Weights of a small transformer language model: learned positions.
MLP neurons of a small language model. Each row is named by its layer, matrix (up: input weights) and neuron, and shows model dimensions 677-868. Each number is 128 + 32 x the weight over its row's rms, rounded and kept within 0 to 255. Numbers have three digits each.
A block is one neuron, or neurons of one layer that tend to fire together. After each block is what it responds to, as a language model described it from the Wikipedia text at the highest values.

L5.up916:130108159111089102120185073135182071170153182126105098083108104131196176112105117078024111154146134137173160178123124144074183173175111109148181126126151190166129201156072155115146139199153112113110177207138188176137192125193119192094154181140124102136101097174087077151139143154128079102140122139093127128151142139151171130163118126158152158133137130146100084162120134176149153134127162165093187166091145129113107160127149198138132161100090117156121132117051116139094148109202171088125157087165131119195107125135150083115111061129104118164090147095166124098116162086086124170
L5.up1627:120160116119123147138060087097177125103117180164074126113154174090160109112077130127163050145101165159088209133130144164106116096149074145092167148088109070156102125177097094139188131090142070157103173123144140140181159168152133158115140123149151156131106151052133167121135110117176141115099146059113155179061154118130170131103121187101139167131147149097119145099142085155117089120155125123110133118105074121105123145129150086106071123121088175136154179125192173137128119182158121136197141132098144129039085158117116112163131146131115080174126137154105105115153141110088102164
L5.up1795:101093099119156075114109075113182120107125149206091090126117161116149168181189089100163154125124139111128135177112053192100115090144082159155123140103150106150134081141142117104174142099153172175121124057151137159116146137158125169136181131103101148084147152100080151090073070135117144122168113166122155163094089083121133082203068124070164171097139105153128114119128171154128090092138152134107092141145118138107077083145106162032115114075139128137103155127135157082082103131162123073141178119087117168177171149115137037094128127152137114082125127151186097163160118156067082167
L5.up2310:053102093080110120159176118112169096116179137090177054075140124106115138177137112184149103134135137108104147102081128099138093180163122149067124125125118124119140087087093145125098118053142119098117073116156154102179144133119136152110094174128162065123124136065165121126157139165092133080124126156113105185084106094099125100190114110124139125198124078105090103113104117136133145143067112144111162121137197141048093124090107130152122090120115106127127111127167174155094137203053100136161152099123148158157136113198121118080061104101135141131136128125215095129173182150119120168
L5.up2802:095224149142077128108072078067155130090124147086158074094127197076079180143092130150138167140156164141137146146136132131154135129178080113137144076165118160138145162149169138100108119162100134134082121113121167112103128160109125186143139142039204130151109138143113172131083123079117170129105147116092099191147135128098110100142162088141139104142106163089163113106132142195093122123130141088096158130141106132096076149114157147120152159155150093117125114145120091123142144181119150119063089190136123124154175087133133143176125102161147147075127100096136128155133112140144153117
L5.up2816:061086146139106093114077188109167110112115089181151165090176107146171145120071167153094098125150095102120124100105125138107164141132137095185136167088175108117131127123095150137156152122115083148123129166145117182085109102147105192110117154078159124146114124126045141170122098137162118134093171123136111176115077190122134141146072121102105064118085127157068092162172123117131166165132142124135086087118128079120084130139163147165144161084093155110090183153115124122067113148108072107091123124097103126131156184149128132097165132121128174115049139086155144148162079148131088082
L5.up3176:142130156178119100095131143163118135083125097092077153145170105136137107171079138151121066113161152073215131118157144145084111128121131099195163102147099164142183167161175065168115152126137113140083136128145117056119102125133134128099144119118157128087152128119144150147143176140147109200076121089174163139130149160162147145125054077129121133147165110119125127133088160185099139124145108121107088104128156097089138147105123182147117180074146088146152149141152087139105122132135102139180106065107105129102122155133143155152086141094144102112070155160120084107078105116129165101
L5.up3340:099153129154098107103126170133154081141058155157127097116147112108169114156126124090130171106107221122192184177078088162151158140121069097147200071135131137118106123124123155137143112134171138153094149174159142172097107120161107112096096112176142186114080140122120125129133088149107190078147154129169109125150133106101101086042114155137106162106115097172209071103108147162099061147084115077082074141160116158111100155150118123117079105134107127106135158114178181142109134221133138101145114182124137065159117210130122131151108103163074150127137078158116117176095090144125111149
Responds to: Empty table cells. A blank space between two pipe characters in Wikipedia tables, often in election "Majority" or "Total votes" rows, sports rosters and heritage lists.

L6.up795:095135093179137129086115143157153099161159152186099087147084132159148146114196118144122130079115142091205125161134160045109100115183135177135101170101061128151156120130142074168116111149084126152123142133118120073094179116151137157194136101115158108131178104113164135106151100169172081138146111077144118163192143089160098093115112113146100082127138107109119099187093214132124109172120130170126152105193132158078119172067133142154141098132100148075154098146118120117109129128111122102144070122116118165140156193165099055180113185077110117174123148159084134122141117104124141067
Responds to: Empty table cells. Blank cells, or a single value like 0 or a dash, between pipes in Wikipedia tables, often the last column before a row break (filmography notes, election results).

L4.up515:138159084107097127137154155089135117107186079131084185077121143079146109141127131117182127057148129190190119118133166127152159036194088139135127109135093102167080157086159100132142129122133140148152093128194117103100153167106171102141088102178155112140169112196151124107116118134101168114135125106154120136135133118130168129165153103123177190112139118081147135147105126155134159120090125130134124140148095055148183131034101074143158103142140107090093095160162073092120139147148118175119145041075112135160118136120125096120089184085146124082153114143125129126129114092109166098
L4.up1135:112127192140098128119204137063209161200152133180119108131187170108117110169183113118098084142110149132155129127109135129058150079122111157114106126117124122103141153131089135111128183145086134133171127186168119063111123140138129178143121155190136118105142093103096133163111100148107102091141161132076093154162057158159083103178111096064155190145152165091182122158178156053198065114068104101092100124125100119105114114137122138198101129086095115061132134151097130187145140093082123092108138120183131134114198178133197152162128126128141101122109141148150115165181118157060121143
L4.up1760:070092160094132138143115108118118133215100157150144136133119180107140132119126121109096122124157130122091143142114027085067130140124114144159151135138148146086138150160115146158157107119146155152053110146148130047142164085090104100094164129131196137148088120082095099102130088139148153084141108184167157134166101162135118109104166145044138081121151109137120102208128073105131133094161128136150152090129148102067102178141172132128115131174056191112076102122152148100106130117144106069113103070129082100115129121179127136068133155139159146124084119055112119159105111177100169083
L4.up2556:114089139100176081114135172091092072076136177167117119144158198149117130172119117105084142094150113125112082126035104185116137061119140158152189133104170113107133127108184125137105115145141109106129067152153114091044170113134118113127054096179139109177123146069157094056154142134052194133104189137168155157103164109139123126168085146093190101160112103128089181159150122090129091087097157117105090151172117118110108162101156120131133179062116166109106104113154119090163086108115142153156106111165146064114103183141124161165122146164127143106123141096124067175089159109184115121
L4.up3500:106120168128108073147117122110125099108109172113206106107103111174146123144103121135146132124127116181143100107082099111149114169099158201155125123155033122175153147125117079127058131123143110121120131169138125141151122088142109075087137147111097111150074098131142053083124115136171126133167147132069104135165108069162125075092181123099155153113111102160104084151126136119123121174162135138130161150157133120146144126103151129165089144073074119129160114107131147104130114150038155142154082121177190071092113093118158204164135116125101205139160107140113167117145228117125129100
L4.up4304:127166079170036115102157128157130135139138123130150172117162178164094096081081162151118110134100084197100072074140122105086199171149119193154161180176068127127124151141116083105117161142153135096097138086115122132113137073143123149169084153052108121198180076133152119054184177155167139079126126145107198132138117087152170050095152111148118187095153102122100137126111174163085087133137143112053158101115213105090119152117127142167166124146097151103082179106085122086088091134115163124114144075134194130196183160173095093153062137145118037166123143169114110192146094128165164150
L4.up5240:129107148125117070100180123097116090091073157181097122084118071093125165108132074119158140117138161155124113091123117089112169134133092127126150170109084166131077159170096175148038128197099099140130122169142107134108147032147070114142120180194118171144171070173147115090087149168163197173134111113129137131100220117121127072133096113154154177130114084121139152061107124117171142114140145124113143118117080077131137084125163180143179177160095156107171127163135121124099128083119147160148182114117114148179165104114148150123123227155082149079091169185145172140097128171146157123
L4.up5352:106182145159135134082114098110113121162138114179083083149112119143115113187116047133166151148138159169135154151163164134160173144160129080190136088151124145150143167168147161086045158135103175142126122136169131188120132158139107142182077148135170156136167116068114158117107100129108096088150084133105161135099189131119131194107182112130138184138100112124131148134139119155124161115078159124050060117147062082079144151142128107123168181113171188154174147115136161050155205115117097135120152158038110140089113133100172105159144164156106153052166159126130141169097109181105130129
Responds to: Table cell values. Number, dash or short value tokens ending a cell in pipe-delimited Wikipedia tables, right before the next |, e.g. 0, +3, —.

L4.up258:137066112140090112152136178136064087107071117129136093101179105130091118143103114125132127177170091099179104101112112203082161103177137124124154090163144111125073143134126154163100117121082126105114105180101165139128160166112123138135106132111152120100157116114063131097164094145100170123104141141119089131141118111110163069096111098152110142105134144141164164133130115148085158101127164107184146177111135119087098142155123097138095148106076104097110149083167131122140140162181099118121139146110142132106110187094139141098139117134128090151165183119132125130131138061138100142
L4.up396:157071172149084118118122112126119157088083134152146123144123163181171215104076130195143189123143111190118104134124141144154186114182110100104150179144095139107146189100135150168104091171090097137176168150171143149052137118081147090132157073144189162155098118095099084097176135148113108161146124117132147159161113142118104116135143112148104121099086170114150106097150123118153125128122158127133120182117161125057091116108119160116136099096108118099145109193135107085056139125151091130164102184152134079114110116149154123157148158167023177151104149149101141114128087109190152100
L4.up1609:150164124104095154145147130107123195153157176109102097151153054120136079128092119190134096154127120138049114144095108117049141150168119095144118092121154172153126140192121129097136112193077083085135111111097124108103114058066128100128085187138122114143107134161126160161135136169129115092164091174141177150093196082137109109133117083115038144137121086135124164115164073150124089135151134126072195152140083081109054139127140116106129117122192077094161148133117163144157115157111079130160174153077151143104119066102086124172136139137043181119120171150140089093083131108151141180
L4.up1787:165065117122110078085119113169161145070124120187091175127140128157100127100130110117111108119159094094145114122197165142143147068130097117158168137107083152193148055094157109166129110139116093132052090122122046145112104156074133098134124130120152186160163123165078157109158127121115100106183126157189111138121130104164164134115134136137129094139088109113100110140145098223097107049144122119097110096070089098045068114193136116134167088100075205143115140112108125111147146080114057125166130185130125100173153142213160147126084102158062131090060140112101097156152078098167140105
L4.up2151:106125114118166151125183106143146134086130128148068115061108146089092068147167129095141084146143123145142125106127113114114137152162136189123104098193091130115157182077109102132068116125166071096171106162126146163133153105116145182125137094131132120110132137117150155076159156134123104126140140194149126115145151105126137099147080079145123125138114116089142167128120083150095188100126149177126149098132077132134110121140171147155140136074105106177136089164097160159131115111112122103140148092162093167103096106063106138130134087148090107215101161111097120165089115134139156114
L4.up3672:114099128130150079139133131095124105107145187171148118092119133150149138110167160177138115123107107102094142121115096184151150123108095124132102101091104129194081136112154131046126143140153113142121106176193190127092158116148159186114089149160160177121172110124111188162111150101102110099133129120147199140167137163162142125150179169164151131113139138149168165135176132163160104114188160136107089104126176110110085156135157098184141133124120175068057145157124127129115160119208144141163136051189145103153110138152152091106091152151163130135129154139144131095133109153028136169
L4.up4086:131097134128088098107138170104179063107176119171083185108143131168133143132129172162138116171104061113130140145135095101138117173176185083125164109148128199120143159083142122159144033121127126066093128162145147150116148143148143193121106161083068121180076127161134108092151163115056109122140202151147142141093146143147163110087094155174141200127114137127059097145153127134135146164170165146053112122178103146095073112210117151098121131135122144128171096144118115179115104053120141190127132094177104111186105169143187121089112164110103132132098112077218119125134150126088140166
L4.up5263:120113079089122100172118170119073145089096172098122126147155125115135138130084150138103124128102141120110107073129139113078111180147079148155169100148161148125141122105136120185082139099150170193112105173130114160112205163148154133104138075131165137147095147153093203064127147120087103140162069144112110116114158128119102045112132097170163129123090147123103116132099149153114104083159174183055129154162115141024036094136181121126123090192100118106155123125061153165051180144115091137103116115125117198157068104147172115099121149176111117101131135141173156136157119075155105122
Responds to: Empty table cells. A lone space token filling an empty cell between pipe separators in Wikipedia tables, mostly the blank first column of election-result rows.

L5.up2130:087117131124110111075139105158148141131159094144156142118122164116150186137111178114136148138072141089168116171102071117104096115158139143083082127174130154100107189125094146118152140098136101133068150161082112149101097189162109063126132102128117182185128108136098172128132083094132108145143047151140126101116174131162088095181149057162159160055141115146136172161170155180111138138093099159153112136167192140126131142093168159132097107068122159118174110178111184166062124079141142102149114150172121131131095099197133124089124107137125155101118121088163154139152175081135129098
L5.up2810:159123089116113130198117083144132123126153145131171085158157098166096089129153124101183115109149149092228123126110106144126119058166087153105108142084123084179155180166122070112118170081170101161108139048074140153161155112097133117136157126068171126127190143165107140144109148122053130140165080141111148194109168138090121113105100157092159070193189121100158153120114120156090149079155126181085160130117136092150146126132207162165160182084122180106150140117141129119179092115138114152096155086105098137118138010167128112122126135087122201112080144144145110107122158160119229145
L5.up2825:146117172110116081144147152108125114111094142128161119146111110116141077082119161087133103186164164162134144099127143184132087154125168186149119120119133181112129111142146117140121109122156138152112161144135094149087131138109134157099112141103175141098152123130188130207075071112157097100107158115191111176167182157158161065133155075109142101135170092175097138172135149113094158148080167133209218136031166137164150104167132118117138115106062079101167138140169172134134137133137106134153044132043142170172112187115166196115114149183100117091148198171127157126171203143112101122
L5.up3269:106150058114118134122202050060128128100111108157120157138168162127158123149150172116141162131123126134182131197127075098123137141146112121117125126118071145082093126187159220157171173143143092142079112172103096104106168100123146133139153143136152101168090154146182138129139167087110178141187143126114117206139180098153114084156162122107111121118161150087163146072148150051135112181119136107105118187182109121135137080127122110131119123144144143208123138124185159059154140136119073122109112116112138152069117162134197118150150107097155095108127167147112127178069114118125191060
L5.up4072:113159153098127095140137096078131116154101127147139191094126135190145146121157137194125104112115173155123131146050087136129116135091152083165115135122110085148118139157178138156155145097145140099167171101161138134153148141114186153128166207155197154086133131093173193137117091172063203080162129080135128143116162131120177150133193167114128208167167182172101068142053133177097158134029159126120102178136105133125104164143161111086115138143100130160115126146105168144168145104102111089143133089152106113160160123148100119164106162140132101058148178126137129140111173156137102109
L5.up4480:140075101135103116118125134100117130155146068103144139196102149151131136107200145121131143141123198123157081177100201142179165120170130093166071209088154074132144096121081156103127110112132085152127124057151132153091172177153142117130089096073102100095150126104134136179152135157121099144140175163109185152157054088163156087098114125172105142108163058134123087111122115111057125094124085152191129159158137121128154111109172125168139115150145123142161163107096155090139168083152082118202159117134121093194071165124125130096103123187073185113150142122123106134124164186112101114
L5.up4980:112142061143028125162076151088112119088134128139158138141104095088099111134121145089198170145158156161125141169117175097120136127163136134158118120179128130058109154108121213111153115150194046119104128184151075114115141118119049085173146115120131109121149165085072085111124165148064049145207114119106151132120106130095121158101146099097143117090066118175130104163118104033076185139219133105136116131155190086146116085178128097165162139099133139111124111093138152103109158084131048108173134134128119100163081109130111112075135081108127141116163169150114112095117153102178144121
L5.up5111:124074116118141128079122119113129144127122111090075152092112030123174060082138137050142108168111149145210093105160126130103142082122086186171119240121106145158181126119151117159140147113127160091166151106143141129122159166070159098196112092085159109144169125107154159111161141157136130148144137141092147167112189075153135110099174107135126098166165132093158149141158140141127139108110086087126155113139173075102135142092119086148074136084119156155120197106208124051136149158147094140113160109192153131174125103142129151136114073126105150105158131160141074092086202117147175171
Responds to: Mid-name pieces, narrative verbs. Middle word pieces of foreign, often Slavic, personal names in sports tables and lists (Vat-utin, Gor-an, Djok-ovic), plus verbs or adverbs right after a subject in narrative (refused, named, actually).

L5.up1416:182079113114092140127126094146119112124126142091166138140116126089140103144129172137116117143158156193158143108127190124135215141110106201133153080067095140126134119159211099161128124115095158157092137112181080060056113112149142105140070112116124102121175121190117087118105108142126122070113155135163190107110114122150146114149093141141127134155142139077068125169172146084117186119129131147087138166156080102100155120146142077122120147143098099121110024154163101118093102174113134131068102125123120134157160201138101125127123165157101156131189146160145169179104104101118090092
L5.up2047:141103118142160203049170127119133074113127106116108173122174175089114123118112073144147119165101166110168113117066159089143097157134101133142162169134103075130126138157134105080144106153112110134146130107100131132101217106211139127099116153080145127130168113152100098125125107163117104053176131131114148156117134162109107100097123084130145186149164085125128143121102127098163130112119092150097156180144156133118150081085146133105114135073139136163114137132089092172132151119089125136118085144132158109186172135162149055160140127132105137116141129145132159090121144143150152137
L5.up2877:108122113127139133092108063139124101087117166091104171117099123094134114173107123149102106157140075149117084132170156113116175135185096128120182097138115141122154119137141105063115140115194128156126084125117102150148141183112043066131107126124158162121126030132074109106145141070148145147086101067100100153137126138093142076076119141113129123162122124067157127157095164155156124178120124093118163096164146162169106184154149083090128170158146121128165106138062127142141162106101130139083113160136142142141125122134125106119084170164117116166135112122139150080134117162117119167
L5.up3017:084144134131096160110110087166152120068172168119128158137127119125127076092091106144115132190139098094184137165073073116089161103153099095157167140174039140101160136163064108135139183150138076157138171094133135115160132124162090132064151113089134131161150116159105114150163103142114107118105129127135100174155114125136093153127108120073153155104139041145154131183114155134137101060138114125107109150098119139147140135166124081107118136158123117093089112172127033158047046078104168150107115110120132066107155161131092171132089107154162121067111146145182130189101066153087160147
L5.up3671:155126110127116120114165105102156147070149103181085215101144125145098111100163151091139140086143111103121096085101138094170134076116130155148209175167114161093107121150142122092189157088093104124077126118091128116117130113119077098100101130122094188150144080155119118125193160174117162114159080088150123160100124099154126125175145148147129115126149110150089152175113123164152114086145135164095166110195151133164149102114188193132123085157126163111107153149104113141126125083125155146156156098159123111170171105155170158086134093129065084132124152112119177101132182142171112162
L5.up4258:164099085129135091156163093122075079107142131094167128143127101129124141093115105176178093114143113168141070149114152150135113116116139066092096153081116139117126150106078150082113115101135039092135150189081123142028141202132132131094124147092069155197125072168161126074133119146203118155101158127116075131131163094131107088093122129138094132169166101145128136120127150126116199130130158158119121113094098144090098137111139136188125138105131140137077124166104119159092178122133157168075118116185086190121159140172098135103115127146142065101144172195134125158102155128106124102
L5.up4315:080084139130125147160184079121118149185163078167118135167113072147165089165105159120088095171170118140221150125103106114151112177130058213123113150188137178097173102143152141129097141174119131118126153094137140063085178094147135115112126124093203184118192115131183159103149140183143122087099109110118186070110108224121090072077117093144135102134116109129125131141065109124145088062131189117139096158175080103164163099068172120151135154086134130166168056147124137112120140062168162160174141135123116157111113095121147167143187142112162170199118088109166117145119101113108096147
L5.up4954:083112110131125141086096079068160149120130141091140124092104131203131078165121110164109136100125128116177090107134082102102070133156154187162129112169140149087153129191090148196099164113194109176151163142115164144131127124170105078143070033155164176094065090081170135142130110119147134133162144119144123133177164083184190141149127097124120169156073178103155143153187123101110161137105128079082170075140121128150154183133156131194095129138118099083187084147121093127077144105148166108067107171118131135144142160126106147120165148151145165098174093157142139081091059140076116133
Responds to: Numbers in table cells. Number tokens inside wiki table cells, usually right after a pipe and before the next pipe, such as scores, vote counts, and squad numbers (86, 35, 14).

L4.up1106:117129133128170171146122129087095115116102107183189094125085070208134102111109156145146119100140118162114146133159148165129173098187089092125117187129113167111118125169128126145148167195113135116154169100118048101224116170187109084099171121072118133136136131134106140149041135138193153121111079142111153107136154112152155102124123114156153116130114167092125119146136117138124106167102126140193148119150119085071134101147162092136117111087097112120101022081129145103147094147123138139169158147115122137140128135143128101127114150122120055138123144096144132188112136067127155167
L4.up2375:137180124102159137123124130159177165158078127125081075076109133120118106130111104112147078108110112147180225158110149148165135114078144164098129208183138089108094098112133103177146140052155101058136104170088062137124149104119110147126140089159126156191098111122107066114120151116133075122094108108125073140128153092173158129128084145137161112129110154106191132117138154167126100154137124130149146098163104097107166159121151133147172057094131137111131121163115113150158149119116148068095129092186201163167129090135130154170125170089110095156139114123164102137190136126119184168
L4.up2506:140099139119099152158073154114108165135120171056085083088105109160098124086133073122136147118117168176125085111119129122125190094116150147129126159095157137164136126143124091093196117153131150105246113169149153108120105141156108140135136146097141152087150130112132122123189128088186092153170120138105144163157138049098095108142154075112168203131129178112155115129134084123089126172119113187110080106062134114140114179190137083139135134132105115114099090151158196117130169128126087164128114168162101152161095131118124172114111113125132047133138141102151170153097161129069119120
L4.up2549:171135089115142092124117055064145185107113133080117155157133172098092045041075137134135070146110200117150151122077161171177135074156087142178136170135090070165097096101123141168157170098101130152141111138157145116148073097157085131126173133170179133104136180124130170139082130072100180152029134141126142078133194144159186123117117131135106159091158105116131172070126126167142157130151143050138086109152106109134143160181150119097136126093106189134145107195097181065156133136136150133121138127068172134067143100073169214156083171151102065141095111148143164124096126138078126119
L4.up2831:124131105144118106091110102130122135150145095102166163146145185126087164164083139144095132093177109108073113156042129148145144143131108185116133156132159115166148170149126121061142127099110130091172128096160136090154179113163168189083167162115168154144084130196153116151130132135027058158128133063084084071109100138133152086116154139161165182122192170129110138102091107123181136113092146114122116054136149058076141157109157183125124186181114167046141069149159120125094119143124059149188138143141140116181097157165113157142136143179076139119131115148130058139192142078136119109
L4.up3056:072140089082131153143152131140131117138151110113138121095139152150108140193100155117085125186118099128128209130105148121093145140080080136141125148127114119147118146102161081077153157117102111086126166102119065074164142133117189108174116062120135150113147111135129076136130064138146155128090080113071126108139131137115102100178111121067143123116150147111149105164141091135136135198093107080139094132142134135092169110134147179124146109159129081117147143136158104162160152165122188106161141129175085137147079109091160082131127093175090139074087128154156108112193176112137172169
L4.up3753:122124117133111055138125124075139169150079115164113150156133102121142153144138163122128123091110137174080191166109120184098140082129080183154085127077105146175165157084129155147161097088112060162096051214073177138154141103152116184132142069067211187138092140084154132110107138110136160128130160050122106095126136135170182149130129075141138140120147082158086118140168148123130117091076100168148092114157117123078092135148053094076155159137084121181171094131122139086133126079125168078153155125101089131124129123102113101119136123148103110097119153105136167117124106223117102192
L4.up4344:172107100096132109129117135090115143121091170150107107078097137150150140124082076163165099070158168168099093161139138123146152121155142089128102184108151142130135136133145129201111113106193188160140119104075165065100106157108167108136130184143106153121108135116122151106097090103108128100090108127073157091133085064109136104183140157105120198139151128117186064118151158136000097136158125160122104182135119075134110120159124158081088127152113077116090127123149121152136121145229153085175118080132131114145152083146144103111142137118118064135139154142145144142149067161112124153
Responds to: Initial P in foreign names. First word-piece of non-English proper names and abbreviations, especially capital P (also M, K), as in Poulos, Poti, Pimpalzad, PDC.

L6.up3943:129184155117042149088139120151129140132159145158125127062194054125142102099127130096099154052087086164088082142118125160089146105139079130184117152165129197121163165128122118083151119108122048129099129120119079164134123091121107136176112160085174101126148145129182179084137092126083082145178113153125105121099209104089127127130119130131123137112130130082091169153119117163105161101152114116151108169156142127116152175181068148117171155071124159188153077144158070162159079167125144180105110109189064097135117191080116167158125149153063058162099139131148115116086104143090098118
Responds to: Table cell values. Numbers or blank cells inside pipe-delimited Wikipedia tables, right after a | separator, such as scores, vote counts, decimals and years.

L6.up844:075110119169144179128094107134141134149127154138135154168066186147145078092129158142138128100108158171156121152120070152123125093127080123076096161109102097115180135088130109156195138118099097120075100150057124109155127113103210121051124109142164167176165132085148131160123122102140067110147153070128218193139171089125185146124106063113119130205121145132112124129174116211112116211176106135137112112103131123194145141140071131106112128090082138153117135131136173102117158093107132146087127137107107146129145120150132056095133131102122048087087200176114178104119145082074078137
Responds to: Eastern European name starts. First pieces of Slavic, Baltic, Greek or other Eastern European names and words, often in tables or lists, e.g. Z(inaida), K(oz)ell, N(itra).

L5.up502:136078121122100152093097135111144063139177082128114132099184117148153162137214240119084126130111149176169142150172088130164087145178183148098208139087102088115079067114167121121154178126154133155128153099134203136088105138159096151093134111147133167146122120109105143117147171169075119137110075133111124142152146101103114125113118126118162132123126157110113160161117087135150071110094092105166145112111131149227123166129065072099135145182091153131097130135090172111153125095123109076141134106080084144158099139148149058101157113183148116121123116165076072148142137129218130077
L5.up1283:074156092150093158072097150136093132124089120177083110086130124129149186144076150103125117129100179085195139141094112140134136100085170153124086185075109132201114112092132118116117163114150111148086051145156178131162155135148141094119168099084120124125184104104186130106129050105205129178121164129137077175060157150195106134166142081155143141130122164179173143141103119221115135081099178152116129123150103132129090153142185118118035133108113159090161135113123182152086117077160160166134129156138089138145133175132104057162150118150103148155138116184104087132158092098088154104
L5.up1308:146109165165176106186154113141103099068139107154122182145142165115095156118104217134078150081092071115123147111115156161172201139146083157159111107120111133101169176113104137122110102181149096147162129157188075119108119138128092144150167131146116148142150158128171117111150129132133073110115091160113105145109146165128098138148133111170160110137085142063125099132163124131094090122152150112119205136082069049082162212137133111116119154110170161109117185106175108164126112141114150147132131101135192194152096091125127155138096176124083119123132151111162078082129205086201113086
L5.up2096:126122146169103079113172142146092119095160096196136151098104111087156137100131111120096154092108120123134133075167151098153097100105097117163081129111139187185178071204152113118150122139151116138193184034163165163124145190101080115130159114127108097133148110056158147048168150097124154098139134114137134209142130074164169163095139149140097164199092080120128140102120165156058158090125150145117132133161073157114127155105191087124126096144107147113104135127150122095125093180163151126123111139153142127163102087152128143146143117176135144156106170140094167102180113145139098131
L5.up3377:146143118103128155096137124093090090089150128159102119092168123126117144130145113037144119099087134136159129119085132111158160139120207115152185183117112109113125141157146185035097194192141152166095096121171090087126121085127106129156187127121172076093175123131138142141114127148182173166179105146109086155146135156152161127154165118143122141113073129122137159125119159123113155151102152163122095173140148143184155156132146138129157147115092147083117105132083079127170091101135132088145139140179116120195135113094111112191126123166062114103101154137179131104176154163111154141
L5.up4366:138132109114145100146113106100149105175059130135069113179124118185130146106110122103111106141105140143193115122101106093138140119139085189147114120156151108177143185119150096117140186109139071081118110134103134107152124162128086140085126120121128107140120114150133106149120101153138108160081142142033119085134129112118130173090104172131163067141157203106165125117104130154120103154130119095143188096147147096123117095093129092113113173094073155161116141129168144121086146113163128087122139070149173093096104124153142091119121158115116104085102110073134142090131143076138143100
L5.up4404:146080080138172115093188158121154105119058159222192112134153126110144145179146139071179194124203110122128123176148121163132138151177159142124103110141140199141146165142116195099142099091157073117154134171112132077131143131141140140126131122125097107167134150161112148104096127121133124119093093162042104154114156146155169130170094157125081082132172102109124133148074105101100117090143152135097179137137114196144088167141116115023130118113152162063137102106144143088137095157166133134126062086122184121117165095123127155088119122133093143123130126141109158077106189126169075094
L5.up5355:168070054146132184119132119164147097155126081095163166153154133156106115196147139132130060134122078137129129099127116176065158137176129177096158194096129155087128142175112165136156142150133092157135103099172137132115104094114149117133120135100123151156138157103171101106114138142197084142119185167073116130085082186159164066133197128170051105137171139154143132189161118150117142116149144154095173131189147092134100166121184126088082091058160098122108130162125144100116171095133110151148124092158146138133096141074138148132148084086101086129153097126105096137135183133090109121
Responds to: Paragraph-ending line breaks. Line-break tokens right after the final period of a Wikipedia paragraph, before a new paragraph or == section heading ==; rarely a closing parenthesis.

L4.up173:099144117122089086176129177137185177139085129152159142100145096135120133121108144161134067071140120176129155122127098128135170105124141089093119102148174109131185080088122134137093156133126118154097163139087111145097144086142116094124184168200159099159124160120137110119155135134136127094178154134100184110223083138071132078130111048139117144182091206093130100231173083089147058128108092206120123073105194165157157108206177157113158080162167130085112068077173148120131155197132114124142107117147186158076087107134075132086106086122115096137183182133126104132122114074175092117
L4.up685:071140103095083141145126159107088067141113059127106085176158073117132150123118120107160125136063147159152148078095133165127076117084136124145111128105103083148082107075084182123160179128139126133124193152142087166117166111183119146160215138147126172125104144094139107140128183089077164114124165109109140136110159124150105150124144092113126114140127101149152141104147143132136173154084154164099133118126082101124106112146108112102138141093177159057138141104155097210114139082233080113140136114102112170116102128087089157117083107149149114129065142141108073047134174140109138188
L4.up866:082130117129116140051126148144146128106170145151137150110139144139157077109152087120164149098184086139166098145136099119179081128121142106169117154145134106125111124146187128154143100157088114117163201153151077103132152082126137161159111072122181118088108161109171148096187115103135159130150161155135124157056072164144156157130117138089158113090119121118102090154136117131150160106121172146155117084077133146133119109157172164125163072131165115169115099073132166132123113103145137131146130150134082164142158133077165156108158106089180131143139167170101083189147095139070132117
L4.up1401:176136117056100103133106149096158102107151186140123137139174130089155121064141149138137157109148115162133179072149141133130177148135162108110145235115123173094112106156127160120073063098155097091116157115148096083142132140106085124137122078150141116142129180163150080102148094154165146109109111125167128160170183097087148181107105144123106138127158149136116071143121105133131059147176143157091135165201156157131117095201138160122118080106057127131143134100172160119112094098149145132140128102081135142115127126146136192076144142106124149112064152110088065109132171124142094157
L4.up3276:120128085128187124130109149029133146104140076112182110121116061155151137125111093193117144105157116170136178133080074166141126135147131102093159091186129121116127113114094143156168101193054132122192108114145078108076132140158166094140105090189137093142128134112113147164173090148075122089132127109101083093196131073104134101086143112106129156116147130086163106149195126132167150084122128186081107089162169111146144186132059101144106110106124124121146105107138157128148173067142152095126181091159167116115099131158150160121118135117094175128106097081140077122223172158122144077
L4.up3537:170203136124138049136141155106127104173151145126115129140157115150092143140153171142126097120129140133055204129128100156107144108154064114151138193136147178152121148162122222116097106122140154069104130176118128120089141111110111153094149086131105066086121141174120165142151141108117099137132122061115076122145131137107142121140102155115130124162082169166136109148097133067093061166171148094074142091094156069097049132086112176117141104108124115115107072135146129112172122181175190083114124135078130171139109137084136065079173135138079101136171181105109101084098129124146100163
L4.up4784:118151092128070147139126125125167158105119122087117150130081092161111128176166165114142113105177152165191145161100174230103085166104163131140169188150122158106185128082200154117132149104084122173106148146139162086216120132081167145154141094118135059177134120093103150086165101139167223106101170042122155155148195116072117133146061137203143188117117146126103099173133097142114151080090189168095114096179086117174133144118156135168146122072147110151123124103061077125056115135077150143089129171055113150143121095117058106092110149112151109142129084135139155178128131078135123135
L4.up4950:140115086124168098136129096129183121123086161175178130123077137134115121145105089076164173135112127131157167108190140139091097202163156118124154161157101101093084139131117145169097088157079151104079160095115093075144105156139125170102116141125133109165112154155166102121181173133153087087103154177147177095123145116115128164116107072122100188102189172094098126122157139139145087069142162148133134098179135118153125142148101137150128130081093089131161134087137130106135140126106132101106101184101147148108116130137180072158153134099066179140137160094166110120137135105131120145
Responds to: Paragraph-ending line breaks. Line-break tokens right after a sentence's closing period that end a paragraph or list item, typically followed by another break, a heading, or a dash.